From a checkpoint of a small transformer trained on Wikipedia: 10.2M parameters.
MLP neurons of a small language model. Each row is named by its layer, matrix (down: output weights) and neuron, and shows model dimensions 128-255. Each number is 500 + 40 x the weight over its row's rms, rounded and kept within 0 to 999. Numbers have three digits each.
A block is one neuron, or neurons of one layer that tend to fire together. Before each block is what it responds to, as a language model described it from the Wikipedia text at the highest values.

Responds to: Final word pieces that complete an adverb, mostly -ly after a split stem (subsequent|ly, larg|ely, previous|ly), plus other word endings (rat|her, of|ten).
L5.down1:507502530506463541434561478517530539515517561461423559529473524456465502513535509476462470444502491528518499534463540509539483484459542488520511447449516488568448528538440532473490446496466531483439488503413537508536491523516481501482524595527527586487553378534483467484510496495560522435532481464480501449532475457514545457512536562579485529486491438429456518428492460478544457454550
L5.down187:472546478536488481523519465583465458501474446517498463576505463422462550455470510486503503516518552413519490510521498561494482524513461479543459454469437505532547495490516557433481530501519566493473461491566556407540481536500521490500516545420552527601445531564400536478540494480479469540505494508445509456482481540487513505465461487515501447537474563560525542490524523472495443486501
L5.down354:529470499490470493536488475520479565460525512509485471575441523517484427532405480464448488515491488449458475483564542519556494466456462548509512563411502514573539515497524463506514458533579424563479474516482512515521573486520537485488452460488508495500516530610528617543479589525476482476504431494567501494449496466493562553462554478530525549477494526547493492469489450492485488473488
L5.down435:502458538420554567442503477516489535466511470516509483506468493580509479524492498512544556495559469521475430473521408500514450493551507551564481437526557471483473510516417574555443517520500544472472468505449507442486434436503496478463463541481540558482504487561581498466484506499551548465535411450486529443482516541494521444494518476466454547511545514488452464532530549531493518476419
L5.down822:499460516524498496481546484475516555513512503531505496514514519506520477480540478533452500512431502524479578496587527533449532555465533521469536538453497511565453541423551502442547464488485504476467480480526517529550512462519502462495497547440525482543435453526590505478466485521463538526527433554539451523528451440514405474447488515563592515472504486481549485531500462460592522447480
L5.down853:483500550463544554493510537463530501486530518535507539556475496548536501539482449488416479570552440491494505524584468473471507470496440444457509431476445420472534461511506448559534527467451462477525514509477428535531442457507483474480479524515525496493530418526671502590462488556468511485466459515498505481468547499533473514435430486513528530551508511473433559476467450574514499471451
L5.down940:488465461477508554452579483505484558437471480539554456464475498529587510526499443454574513503463554547507496529476487437478553505506519519400521478454536496504511487470514480528488574528496416492505485530522503582566445474513486437474538446488441480541574520488598523528482507545491550542493441527458499437432431432506480512543497522526456504454489540490458494529415527538497495447496
L5.down1213:533568561524499396496529529575494531494475524486468507509505519461489500468438531535506502513469500512453501485522586521483568487491468502469463579594518487539509448539512492427429463449479530479534416488517435526563475552514469433522434534468519514490527518406462457523511480496458544447588411585543471550495496424486494452549525590572466528536465476465483462521555527466507514481509

Responds to: Fires on the -ly suffix that turns an adjective stem into an adverb, as in original|ly, common|ly, complet|ely, particul|arly. It also fires more weakly on other word-final pieces such as ever|y and N|ot.
L3.down1364:417533582483507459535452514515458520493479488518518521503517489503480473464518473492508432516491480548449545511490402521479569521484440540507539514532454495475562554510464499485510440534486541446566466453600485482511482538591444559434479466426523479619445505492500484538463512559460533481482391514528522498469446471524566537520566489498480523421503568480535502502568466520448545465508
L3.down1408:482489506476509358516558497491492533487494539520554512541502483580506498481462408476451499579534478490478546483580506456482533506512424447448439492532495469517525477560495512500545468534450466466470399436509532496516479509549454478452522502479536493494489440531627525491445546519506537480527477532453476496456556477516474558501493528544501466457475504481498542528512515415535431522551

Responds to: The space or first digit of a day or year number right after a month name or "In"/"On", e.g. July 1989, October 3, In 2006.
L3.down154:569510451471514497509482459491511480480476501462467496529524475477548517437517450494489543547573452497488481453546449461485501470499455491410442489486492467515507465472453531550525547526471562419547493550462557456572519475542463549504486540452528487509509508534454492550470505536477558468503557517508548540554440484532503444545572481492516445494530515541489487496530526577418439525529
L3.down886:524565499390452587575540459495488506513462468535537525517565510503488422465538504504532516446513558475533438462503469594495518478474538503508440484476485503476448447453431461480495516494506464476488514531529491466524576485516494519533450507507440494472488518500449521545473558519512481504432486495506541461493470483426514528573545457527449474534607549484499492521452513545566532543608

Responds to: The -ly/-ely piece that closes an adverb split into subword tokens (larg-ely, probab-ly, quick-ly); more weakly, final pieces of other split words (gro-w, ab-out).
L4.down158:544450465480508586565518431445541503515473509498561430551586560505479498474524585462423485507451463434493448532517537565492497530505497477510537413456536513525470468498541519502462458498503512499478542425505522476577533416450493536557546458512495478465536440468530530543468485478616485552480428452448566468469484468518497495525513501402528463532380417518474590553494524486544445447511
L4.down368:566523532519442478557469424532492466516459531504472544536534426498484564505482492528492493463545502455427486526543594479544475475474484497623547508500470467518477479528582473505466542510539525470450529497498485510552487554458449526501483558487490475513503541525483508543512562489504481558482452497507469524479493525499535526510519494474482546496480484515518484406490446510512527523523
L4.down908:552442540476536600535510456463571463544437474444590453615507518572547540411438563524503547510545527444460474533526449472527532514498502464473560522405507471501529487510509542530470545552496487505504454508447448506541517534578450583498539544496538498521498491458528471475518481538439503467474575450450578506441469462486561512450488571514437536484430498510499549513514493399436481500524
L4.down1152:491500516567506531543486536538560499472468487479509533489433467541520535535508450512520513546496530524477476545548515512484485525533554522498453447547517525551500487489513523455466456516539460486528546534507548475555553524422542494489494462532564452488427495530504583479615515469554530557454479476457545424494464406512445435472495504551431505543547466425486470474576557479509424470498

Responds to: The final piece of a common word split after a short first piece, especially w-ell in as well as and kn-own in known as, also l-ong, f-our, w-on.
L3.down389:492479555460544538529497549421544481495518500546449425529464486527587504473493524478513510557468415475491466490544513482473488498490577564557501528539524447554522528492388549473491474522497464485499599484510451441489530580571485553510537484518530533524450552461467610444484487463469469466522500489471503502519537548474506476478560530598444547468546452545542477469523527564527457511510
L3.down919:468526506405493514431447488509540464447422529437569558468486508509496543532501541571485538495473596464470461457547438465561489500502534508487566437551533460438515515465459482473534565505519481530438481522475502477489471484484517521478486497518497520462565441515527485533530516474511517483454503458490473490498617521534526477521483437521497494535553499490508513500567495592485471476475

Responds to: First digit of a four-digit year, the space before it, or the month word, in date phrases like "In July 2022", "In 1974", "On August 14, 2013".
L4.down423:489540475452499603514523540499548495512479528583495431522450535527511509488515505515524426441442482450424501419553479546462547533464527462510506559556517528551474472539430492498462502569487471519511504513528469408440503586532479562464471515523476455549533511496444556466506508484473519440500525510520474520546523533435432489537474523525432506436516477590508515532543506572544474586499
L4.down1153:464510395517506541495456484427519518468485562433442486513477439568505481492489463539555503502518543500584515522549484484440483567480498607459493566454508557494470463557447525489437475484499502498541517452548488443453514551525505456541504512499476471445572489525424488494504500508455481575505454493578516466507467556473514486512595490455522525482507505447536473615459473495496521478598
L4.down1396:552488427500529498461476537554544523502533514489436461601532536508487504427555512546526453465470496531558467493581467524506512525482539562463517473534456544494531489476427537477561508532514510576507443556501553432504485428513510503497551442485500575487520514455473488538452406525489559576582515487483518447469439447561560411470482515524454514425473501479508465505530423470450542550483
L4.down1405:543511578540482542481457532456584445537558529496511474492452506464499533434454467561459468555419510439497535467484568447502516513480495517533496507533529472487483506505483498566523523534430493500533516464540458453507520565526530517503507486549503526521521499439452555476453493491507512506522488528488557505533479500494508444583460522521534569526508535454493443516475519506560489519521

Responds to: The space or first digit beginning a year after a month or day in dates, such as 23 February 2011, born 29 April 1987, in 1995; also the month word itself.
L5.down65:461489421527457481415438547550432489440557542522505499537516493551492545475514523528499436561542472551534456476525566445485476487461486393476529481517479502540549467479547419531476491413506474474508513501462461500512475398496593497536513585502607517445455571501532446501537504442557552466514566507495529443515514508466448478556538532569550463527461481384438562510540493384496501451512
L5.down90:510496504518500547518489509517499554450562472534476509505456509439588517450491454540440510510550541497543543413513501525401529517487561518469547552448433446505533497524446483562530419539495515505541548498455558440468474501558531483491503518511429504563598437556511455527493552475508502539545537494480537438493498518527489572470441571477490535525532486491541384477524430525505455486536
L5.down131:487507497465492456509438484499509465442541542492528473546459517503509537521488457518519490442439555464463475462507577528480462494518493553529501535506536599493498473453448474532456498528493479495487547400527522478510588572580539552466524519451528447475546533525511516506465495477512558409460537475494534464469566528462506497564519458574474522488518538485525475430558501504520437526444
L5.down452:567444533469473532545559490493476497466502515506574490478478524517430540562601494485549529487458549519499508545514465536517553522455545479536511460545464543500411497547564503474536414473465474489515493455467475514525526515494525507484521449560480550522496508549455505463522529468546468526466511474553483563395534479481511464477510540480517552474498605430594533526403611501472523428473
L5.down666:554523566548509536496531542472516548510504434417522453501453565503537508420495549482532539475488471552462540464451490531548516436575519499483490452562459485542471452471489497451580551464527476497520470497518534497527482478488415508469509518523520471512523498488504450465465473464579555520535471404511471531488468487456495384451447478509468507445496534561467531413521516424521480506484
L5.down807:478485514491493543547514464502603542509470503518513501491517504518474496457511510577509589430536516460548502500436496455453490482493475499465543487546512443462472515521497469577471469502490528497518532473466550531454521521528394474516460465472474567546567492447486466511414529476486481513446517476461581516491493495476486541559518519560519486542533503500535512456543533579504470506516
L5.down1031:477506480538506486552514456495516448572493561487466554472433630559442486481489475508480535460453472506459551501537597447558474591477533467498559571544502565517527448526499489494541485461554506518510519544527472442544456501522557521422490563455521403482401435477479487509539505455522508479492554526517525518555476464436508521495477448467538498550554503487509540515417563483544507470453
L5.down1365:581506522486487440508452439488382512588499528454449446519548460517539474520534467456523493469450536525475520529530504524510515526447462530496522408436528497474447500528507478525545420448503583462457475527539503507551526535619530472428469585528506468488556505456517526483547474494441475544493523474478517548502503480440534491523416543483514493451552558478514472510534511465512544470563

Responds to: Word-completing pieces inside split common words, strongest in section headings like Hist|ory, c|areer, He|ight, also prose words like ev|id|ence, kn|own, de|vel|oped.
L5.down230:484512538520501491476500517486498550500472519500519491430537615488517444440553471524471566536506513478480540447466402533454472485460445429454535572517499469483531487506487520448516501485480482425497557529448477527504450465596519482468526515519483552509508499492506410562554438452451514467536481506514503470479487538430482475538475533504483459497477475501481539534440540496511538515530
L5.down508:499481517420484537464523462522474541502474498492522512490475502493512547431509528501464533487504496481519500461459481576560605578445440516483552529453476478449546513464366476499533499538507551534471524448504512524539496500529451556524501516463495554563504490508467459503476451536462483546436502465511551535519443491467549527440480495459534474466492485507452538422424525538448508528519
L5.down706:495414530456517475583499499498504520526455551484473510439476464491545595476556487520512526496534498536532506547468487515512499466497477502438518535521498461486434441462489447507418527532509470445464560466482573513511497479534521536509415523494491466508483484519498437503503462417460440547452442535478440558516529455455425471472541502556484555461534453530506453529539566560496533546537
L5.down1000:519488444551548496522367447486477529553540488521524479566501464501465509407476534529489571454503495389539581527482511450514499502492503519463532551497525456498479537448517523465491560589512539495460564505527493509480521525555466455478563504516524447482547543487506497460475519458521517500511570380406552526522422473512584576511537472553503508538454485534466516563526532508455496547511
L5.down1303:511475513472549497429529500526489514508524572517501487513497502468450497519551497505480493538425505448491529478462484466495520561482471474536516563525432362545522477478530559550441556476475462497526520468558467504517545549573488498506531529515468510563441459540515542506493512495535500521515502508477521557519539516522574442471507507490441421484549463551549503498549499483522472472475
L5.down1401:531499529495504517411551543537478537408504447550524507517538538475548510470531499439433525548524521541473517530506571479484447517572474475485533472494525508524499473444571486530484528546475556485512464552496451497528500475468512506530523478509533442467427434556527479524474477566528481553457511531579523389482484490510467501443565519503519557486406539482534537458480467518462469500504
L5.down1437:528551457420491472491550500491552445590568413534509453531481517588460443520476524480489503470477493568536504507469405512517476462476511558487527542500452474481423464518450500402415540498505514509548542494433491519471434540484475506539461432539503469480512489501553473459545488550452496467577474472465480461485511469473511584514454460483500534488473540571487515529496483452492431493441
L5.down1460:493530521544451494500496503489448448509538462553506509574508504570533494497476587504493516398476471449446429503443511502463486512515568510492478463488516551601506499454493517471511464527497497430484479521500441467515538553505485488475460506442423545437460589503456499447478457475507519516536528527495454487477485539476541474526502446520474467528490457446584524466593529477543516421519

Responds to: The last word piece of wiki section headings, just before the closing == marks, e.g. Playing c-areer, Statist-ics, Recept-ion, Pl-ot; also table column headers and infobox field labels.
L3.down215:497439483512515445491460465533541421435498436486501517517490488513491508529494532484446495519521479462489447528512502515502502526502492537545507470536442595594514530547492531497473481470473537444499495510515529493516524468542542540492522483450464503578477423520535537500521494548540503535494473467483546379469515515432453529552468497429506495492542478541491484539476467469564426481549
L3.down1121:539420465562502511550479489501451564504568410476468569515526439520436525474475512526480532534499485473434568497550447514478472519469515486492572488530488497564508539517495585508469430494464550491459522422459551555565468526417538503523489526521512445456427500492528509492487513501548419481560468492529547445524491548550543519502506523429507519543513575476509490578420554506532554490463

Responds to: Word-final or mid-word pieces completing section-heading words after "==", mostly "ory" in History, also Personal life, Early life, and mid-word pieces like un-ident-ified.
L4.down464:532504524482494477457482539509510496486523569507489493500481502532431499497477496513519481482576474545558520525499461529597470537526555485484488541471495508524503508496472511420470530506555521449500506530470577497472413495473479513463528465495453441536472492486468583480506521561499463516554416562553534521488500517510537560453505456476501519475471512440532583446493501445451453538423
L4.down760:566584466493501433458533480467463464515532620456410492504565468483479517454454543527513508532524479499426537494506487491508472486478507532457493442573514509592539432561503505529479495445520478462504474476501567475457509482480485490508478523476438553482457458509526527456497449530466491457478496486511487520507501517548493521470478445413517515491485477512478468540473476535567520490526
L4.down936:448554426507509548501476451527488487484488536483439591499500502502487591515438513487522506486513477421553547468505481462458460498543509551455487507498537565501534589457446453510478537495514501544484553541509494509471511530483395473494511483487488457560409496475543500523458505490499495524508475517568474459518523488529484476512574395586468468430583462489568538456495432433459402457535
L4.down1033:478509489457480510466513532438400555418500526537485547514481399541540477533481468368521484465454561538512523499467519459543459534517514514493470427516527561511521460492551434518558443499476529532484505530546482523526461485531485436440487514519438489523590497511579455588427556455524558494547520522505501545500500509571514566543529445410516469475521542390458598493515512476518493439497

Responds to: Word-interior pieces that follow a one- or two-letter opening fragment, such as l-iv-ing, lo-an, me-an-ing, kn-own, l-ong.
L5.down96:509441462505522531505529516451468481517538507488462458510444601454535519483554565493576493545515560463441540531502488497416493531561495484461518541535538547459547431549469459531421569522493434519500473504512461522545479539519427463502476505558458463480471465481469476468496482549492460519487471488482498452470465521415463517563531515483530518576471509483456464463489504568502484545596
L5.down190:526517567515382514496519481548420565473498510519531557493503434488419459525529484578475486519484486523582525556488469409456508455449489455472462487490414456501491581531510518486525396529460533505544470485512533544466507494540434503508525440480502515516508528597551467460463468457479446579501559505491514522535443465533450562563463485445543504498450476462537538489461488463515521517516
L5.down536:490533482428520565516475518519504486512439557482494490517539533462516507499536509536476513447496546460534541497508538447466553490507524469529483414583491448578515509560530459436443491405584529504463539437518476476482518513395384537472442514561475547479435491541436539445491460502462478469498422525493419528579562546510496476497462503529447511529517452479483508490503526468525514530463
L5.down753:455555525581508522491425524480494500439564542513442501487474541484595532524544486536438511477472443467446584549447502487497467432485555505460543497502463473514562495540473567468478489476518535532446570416465478474505487502516416479513495517490446532522504497521460461520492509487526437537473570488438574520502564501476497538554504463456525525498486455485458482433465480522504520527471
L5.down789:478511470495495563557508463528508459496499508430517512579433564461500551568535568459491492512481531489509503480477495511428523514483431564462449467456480521503526501526443486477593442524518467532541482516505419541451498546487512483466450488494505515516516512513379493502486460474493448535493509522482490462506557463472548488489534415461473523514512564559528540567423514483501429516466
L5.down932:493491504512492512524561535523433470432510510526541541496464507461513595576475475568528530521499515532396449432495507547482518505460495505449515407474453434584462496544495564518521452545494516562497545434469479515520477513460494516492522509535478448490448448465425469494523447499482494524492550502559530490563588480477504525516564539543494524455532492556516443486556431483517533517413
L5.down987:503535536468499504506535467454502545541506523502538578511472481506462466538550485449465396569566520499512546551471496506545524391474464437513437486475518546520503438467551485540440544493525542520514495559550473541481480454588575442534542410411509528547536535524484502499522502491480523565465567467483521484506502492438580465540490546482566451470537470471483557551455547454452474514501
L5.down1089:441501497503514421523565562551505492431477483592538501450484484521499523449472490458545503499505531532471476485476550588510470490444477511458482505565482517485509558507514452493471550508503451465466523508479496516489533491553518490541547401526440542489447507491488551466523492530511554442420539494515459549458480489491471562494498541492491513495492527539509525564492489515514514493538